Part of a small language model's weights.
Architecture: untied embeddings, attention and MLP in parallel.
MLP neurons of a small language model. Each row is named by its layer, matrix (gate and up: input weights; down: output weights) and neuron, and shows model dimensions 64-159. Each number is 128 + 24 x the weight over its row's rms, rounded and kept within 0 to 255. Numbers have three digits each. A neuron's up and down rows have the sign that makes its largest values positive.
After each neuron's rows, "fires in" lists the words (lower case) most often at its 100 highest values on Wikipedia text that the model never trained on.

L2.gate193:142115098126169130142139101106117126101174117124113142145091132101112129140113094150134157138161117142109128129147132132039136127133083123087078069111136147081085113097112120116126139094187161088095132148139125147157146179143149148103136097154126097112098126094098123155155153126125155085
L2.up193:084139105128166162113107096140105108142148090194099178096122119169101086154140119145102155178141125146094127155163145117109126149128159116111088087109132164113135091166117116125143107118171143089098115149153173125097126151109167157105136135152132114121096137127130102117165127107137179116
L2.down193:109129097148143111119107098113118160131149106133104199114131124135129134130195155145150107154144110150116138117143137116150099112160167126103112098123106155133163164168120125150149077117142135113140105115146168142115124129079174122116130110126126129146129104140135091093157129134149155099
fires in: "as", "also", "asian", "not", "widely", "aswathi"

L6.gate314:110125148145134148104148119143087102085128110118111120120113129133119134139144122087065119105137152118148121116113128134139118132061139150136106116127164122117196132119121109096151094136126178114154101097110135125120115133117141113131111141146129070116141149122151097088111148122142111136
L6.up314:136120123140131136164136143109139114129119111132167130095103148109143102156123106106130149108146150137144110153118110151105120104145110112121133108142146117130118179146132079114094108194109146104132142160100145146110136097132123102100182095165144122165102115162146123094110149133113109117
L6.down314:096110121092115144162140134116159139145112125173112163126125183142140129188128106121116109090130143131131143080105091133136130132136128135154129100064124153183153104140139142127093145112128135132144139123137108116138155148174141108148108083132125134147146120130116131120164125154110092147
fires in: "that", "this", "same"

L7.gate55:100128136152159116105160131128127137097073133125092156092106149117156153119141140096097128139151155169093117149109136134111122154114132118126104136113081132118187146150147131142142156183090160119094111136126154120103141110119118109137131154157123127129173165114105142192103141173132133099
L7.up55:133141127137111131124105163127135081078169122139155100127123157111144108122146112101152117118156128093198120121162127182129124106128133120179097135126127089124144189124141101104111111107112116144138127125120137102116139116150145115144117167122166090108140138132095161121148107163125095094
L7.down55:112131151156151114130115166101137122119151137152119118117124130084130088167140153080108136138150164159125150166140100130160132160125132114121077108101079147138123127131127171119144126053075146133115116151120131148108152101092123116101115115104156106104154137096127115145123104183159158108
fires in: "began", "up", "despite", "after", "started", "however"

L2.gate67:124124133111102141114125114119106058151105132155110124141119119110138082139123105162094161098114152115091151144131123102130160183103120117148088115142138113138105133151105130139114093106120123147110130159101083137083099148135132116136134169128074105107104112125090097164148136156092133147
L2.up67:125135156133129171143116147114089071110100159111149149148144161131135105086118085113140128141107185110141135153101168168103116091159137118127107136127124147141147196169101127108138110134126094129139138151131145101141108163129080128140121120103136139103068089166135132130138161122084128094
L2.down67:128097168167103147093088123150083116159122116121132101112138147095142060130115136133079140124117146137124124138134145142096084141156190103166146115135129144097102115111123120127118078164086089091167124142137147092116141166107153105095183105089076112153110146113132158119147133153157130113
fires in: "games", "game", "championships", "members", "perkins", "jenkins"

L2.gate95:090134118164109136104128090119173168119158168158104102128102161141156154162126178134153129105168117152189119130123138112142116148126080125129121131106150133118132130148120112140097125146115135125133103159152127143138095168101147116192138126079128137121086150120117112162118098122135100090
L2.up95:118138114139077104136149109159131134128138134136106117123109157101114117127102186107114134120122120108142132156110157137138108160120153094103099091088139131166166131127089127135118135130154139118130213094150180114099095113158146163149168112129158139097095129114122132150140129128169151131
L2.down95:096162102185094167147166084130132167138156136139093116147133108112166152165121177140097119098133145169139157124137103131142098124144110147122140176127156137103136127131108118137119107120099134136119094140141125163099120135134154109148154091110126133129087135146088106119146107129141136146
fires in: "also", "such", "like"

L5.gate205:120125114120144145120125137126132143147112122157114093131119161114126131132121152134158147168132166194115141106102142121129111080146100124153144102143147091112134104136105141145151117160103109112097145110118147115082104134139115090091150134175157136148112120054142111123117127101132098141
L5.up205:137116122099127165167118126146088122116135157144162130159130142117149110079137086139159147108170148146189144114142128124137146129116098120202137093124076166104165091122145129127108107134130113117127166094104158177139082174110139078146093128182162122106139151122132122152122133119098067126
L5.down205:131129132129159141089115097170160152118072148149127116136129131156112144136126123129154153141172120140145144120164114093129130113150124136169109144153121117119124092137151120131104111141122143114102103141181142150113119080174130119106167144155143170101103129118161123110130093145103166124
fires in: "candidate", "association", "assembly", "office", "asset", "cave"

L2.gate281:099123108139107128137100114120125152160133106168140115143199137157081151119129112106143171147146134185141121121128112103154107099126100165117114162144113138127164106115119089125118128129124115100108119125130123142122127177131099126153178132183112092132098125120178147111144115133119124128
L2.up281:135137122146134122157116139129096146167095091096154116132126119153170103129137072101142120097179161169156157114146116134166143142172119123145163135122168106098132190110112139123134112140125143104122142147152118118129107131140168064091127147157157122151122089127148162131130149099127111163
L2.down281:121127105099120125176109129136121137150118106083155126115128115106112158117088101189121125126126107134135113131135159152144144144158128135131112108143197135115096161175116112135102090154145159099146129151096137162101099145127154075094117130101069117120115078135107140150112126104150147142
fires in: "women", "children", "president", "father", "india", "friend"

L8.gate174:121155137151132125107175128099126140135123109136126104108060104167133122148143156139104146143174108119132137155149129161084124152112101127153091122087144123120065132154149155154105116127136170117096119114144133111185098148099145143123134116142133140155128130137126084104100145144131085134
L8.up174:139150126117099179093129138138155104154116102121138164130147179125096170090131170111148132107133182153149109111138094147118122108103140098175100143172118110120106134161110083093137125098129112113130114114131111124109117077080094131132126134102135121134128153128090123107115129161136114139
L8.down174:090069138134093132132130125143140132108129073125156183096123169130144139121077099158124156140133077112115145102134123194131107119144145134114111150120130098122100120129102124117121147142112139101147112118119143145126107145096128076114161132133129119169125100121120081151152147120172131118
fires in: "she", "he", "whether", "species"

L2.gate368:136153145157107090102096077114106140129127152131063109121098132179104110167111139134155147099111102125083143082075124095080158125075133116118175116135144146158121089120142122143131149136155171112077127119133159120143135125141082145179114113097123129107134123100139127182094135127125157145
L2.up368:140111117154094146084133116106115127112176107180064128115096135142103149148088170118121108090158117147124133120097181089118125133102117117125139084113138102140159107132129170150138125194170128089116100120137168112134113109137129160179095125121132149111112077081123102153125164164120135098
L2.down368:156124145136088138089114134099109149130153113142078149103138156106144164159141131112134125127143122173139113147153167082133113137120100141122175093110119107116166150165115119124168129134124119156096103170169134112146152122125120138153124123119179106108112101112125122106128128136114173106
fires in: "also", "life", "early", "had"

L5.gate118:134098145120131093104169108146128148099107121162143130134149150143090133135145152085081134118102139131162134133141146123128147090082107103116076082114152147130112171122141133076100143158066129121148143167153166127128150150120161117122142096142120117137150177138147136119145089143105127169
L5.up118:145157127133127133122146122137137181122112122153087143142156105144106121120171138119102144116103131095107116076165122156128135100119103135118134120142159095122139132146123165127096102162098116109158148157068122133091110099132127135127132103101074110147140141129095066149111110152124102133
L5.down118:125089156067111146151173144124123121072125114144108094131128144131124142112155151113129133096128143130124156079107111141124110121150113152106117134089135063140126119164121152109137091077086137102155152143128119153137137139129137154069135096115145144158105148175151089119083099089142139141
fires in: "that", "gave", "give", "whether", "gives"

L5.gate490:108160109105159113161101099101127112114155169166138159123139155123134128155106103106099179128108141143120139133104184158089103138126129120143094169140151105144095085178099121108176110137143126116122129131145138099128135130129179158173110137133101097134145123127118098128126165127092129119
L5.up490:148111120158143181182170109100087147117090136153141114127131136189150147153134118069121133140138133117106108094127112166162144117180148109134114107150091155140130141087106071068146133142141129106110142155143174130138119162124193132114109131139143154118125139154126137151111152169141155103
L5.down490:133099089100074155130174176097117126161138127092101110147086140131126106154149106099119121162146100114140094138120076104135134138126132130077126069108133141122148174133110120158155159143146124095169132132113122162176154118152104141085108082145140137127141117121115149137153106105163165142
fires in: "for", "zone", "including"

L2.gate436:116118175116101157121127081108128108084120124105171169122089148106131134132150125131128164120137138114124139112135155100091149145122124155142153116133167096096102183136092138110132155150136101135126080102089118142114115144142177139136158122143113122121120145117114104110109084137107107079
L2.up436:107126146141089180112088103127112083108131126106159152117115137116111119122153106156155152135131139139125130088109141071058164120114135132129176099127158133130114134096104089139091131148107127114086098120111122139096089137132141122135096136104087111148090155141091075099103125153105090106
L2.down436:138130128072142119095130104129080143152115149142144145106148149128131128159110108145119138144112119148119117133109130112138158130206153121152106115106127114104162145117098126105118118144155140165097118138090110142136120140151150147148100085101094118112113092107165147126143188147156080108
fires in: "art", "party", "artists", "article", "artist", "coast"

L8.gate377:116149139128111139079117136133149100154148103098094116142137135131121127150110119123173121138181091098132107137148114160075158127119123126152088167170155078093121105123129121141105087138142117167073141073091143105142118178145143148098095085154122123121159148120133079116114123166117144168
L8.up377:149114119165129177129133110157136103159130118158102145154135090146111142104102114106127060125157151158132102108130145148115129107136153071143078114119133154163099105152122116121156120119115111111121099142124133108129100124092147164107126150122137141110124085145097104132096156111134160127
L8.down377:090085119070119132114125152100136127153136113128178153158135121115096146139096141134086120152115130091132103145085135087139138137118124161175136117083141142137134153142113113119104134132129075126145107115144120091114123148119107170106156119113180100117119084130110157155168105153120178111
fires in: "she", "shell"

L5.gate34:123125132149129099080148137151135123114130155118128132141100149116127108156124142103119122122111169146132113135148152080164131112151112122102132065172148087102155086124128097164126114122103107100176151149145145162152115125138177104117182166076114183157162138114119115176072099137124139100
L5.up34:112115116135145158136134142130107122102113139169106097125128134132139144145129113080129102151094132146113181150126110143143102103114103140126163094107114141104152116118117143127118119149071127132122165110129116133158165110154129156161182154112122145103133103103149137148096112133184155176
L5.down34:124140097141151098115156143138125127086125145154104108128130163108133105161107122134125119099150147145152162106133112125110091134138082121152143098116169107097110168144130131129115116138117112133168187130101107118138117136105102118139116100108161167120159143120172106122106079143107162089
fires in: "that"

L7.gate128:144121104098090122100132133138144120121151128141139117113125099117106080124106146132159100146122103147182154097180122138133120110134170134120113077104112134097159169121131104096164097152105145099089142101150149076159136121113121120126150134129105113065143134105121153126157118110162124111
L7.up128:156122171131105140102131129102128097088190085162122117152101137125119150156158123159116121163127145127140066127112151133090168132141160115092106143130093135135097147165158156112107138172129085118130125127144181135122107130110118138112068141123162105128119152117090116165112102173098147159
L7.down128:120128126093144118091091147122134101145118112120157139125158134110116115188171132154127128101155098170162124166168143141126145135105138133099096114115133142122128151124144158145145102097151117144134132159126130121152126134167094139186116129127124127082131133124125111141162112132104146144
fires in: "began", "to", "up", "on", "started", "cannot"

L10.gate463:130179155146117125142133095072134118151150145130166128096126114102091110130116124138116113154134146136142113148106140142185143143134162081154132118137090105108132179126130097087170122133088126118131130144078119130109153123111149146119091132121149127139113185090099121139140105171124144130
L10.up463:105133140100093085138128123145139137103113135169125118145120181146104098136118130124146173131117128131148110126108123137127147159086100122093111124074165115179125135146111114106155138165090136090112129152156132108141171125122122150087110146142131119098126107112097135120155139155136169108
L10.down463:110110137102122116109102174139109062108106131073118090139154141112145095142134135126156132114097140132082113155097074099136104112170174125142126114064144145132125139118162115112107132101158117129145134118139126123152149134137136141090140116154101153154103114113140147125128105137167119069
fires in: "up", "and", "while", "upon", "to", "of"

L2.gate279:118132151177130136096101098089128073163147113134157115161128105118089137142159150187111147083101120145100123162134183113152128105159128117134092129121184098109099124149093123109123141063106131138128121145078140114111171138109129131104172137128082121118146164118111106152130146164126112134
L2.up279:097119152121100170108125125159083084173128092143124118164121119118137120125136112135113099171129092144125095158128136087120148062079157125117123138142119148109131129175116142132135135131086099159163128150202127128127124129108117158120115127128107185160093166153104121183132096127143118121
L2.down279:154093184109112132153138110115117124138129124136161129117166103135162132145136082116095136118059105099099130131138112138131132121117115108126109138151119120077148156144110093106126131153111154166157135172124081099140152083151117138100150147145107135153117145157109126122163143136150136150
fires in: "united", "they", "all", "individual", "2nd", "end"

L7.gate135:092132118140116168108095096132157153055148120091141132127142148159131145135131203101112131161150111147126087120169086178130108135127135128144130112126105124145102168129135113171097101187097128128110157123144116120101156141139159130153124151130126147140147172176101148117137129092136130171
L7.up135:080128128152114119115143097150145110158105146169115178103135112142103085118115152151131161133150142142129185108139128137117140097144129145119124171125145153143099080093125107134116128162129139101159129125119110120115145115130172170164165128143107137149155141159153082143103098147134114109
L7.down135:139171101123140125107105138138117173077113146114153138138127132132151107139108169159141112112177141145133142128120184121143135154141130109123134136068147083131143140140099101152121089122133099150130138098150142154157132136174134155144100149104120124137152135111110121179091118120093088161
fires in: "same", "both", "peak", "such", "another", "those"

L5.gate61:138149142126143163125097092133137110126143132168115139128144135116108092138143156109133152145149113141131123133147115152085147149144089114187122140112116130126133140191098130118120127143110111155146145114169125142107139107104108141125113135116110103143127133135086107113083152158136087134
L5.up61:149151101149104130132137113120145098140137133135113127141174115134117102131150143099089159096176115070133115107146113130116150138098118142117108135120154145124116139135151134084159133082152122114144130171124139182168107151148167127090143098146170188148121140156155119141120134085195124135
L5.down61:103116141110140130162154147143088045112147145091134120114142116132129156121105154131122132126149143163116088107107138138103126147146096138131131102146090126144128153121059147124136133106068146118107107151119114140110147152154134115088065085161116148148150133169118147141114168150154107138
fires in: "from", "you", "for", "foil", "yes", "modern"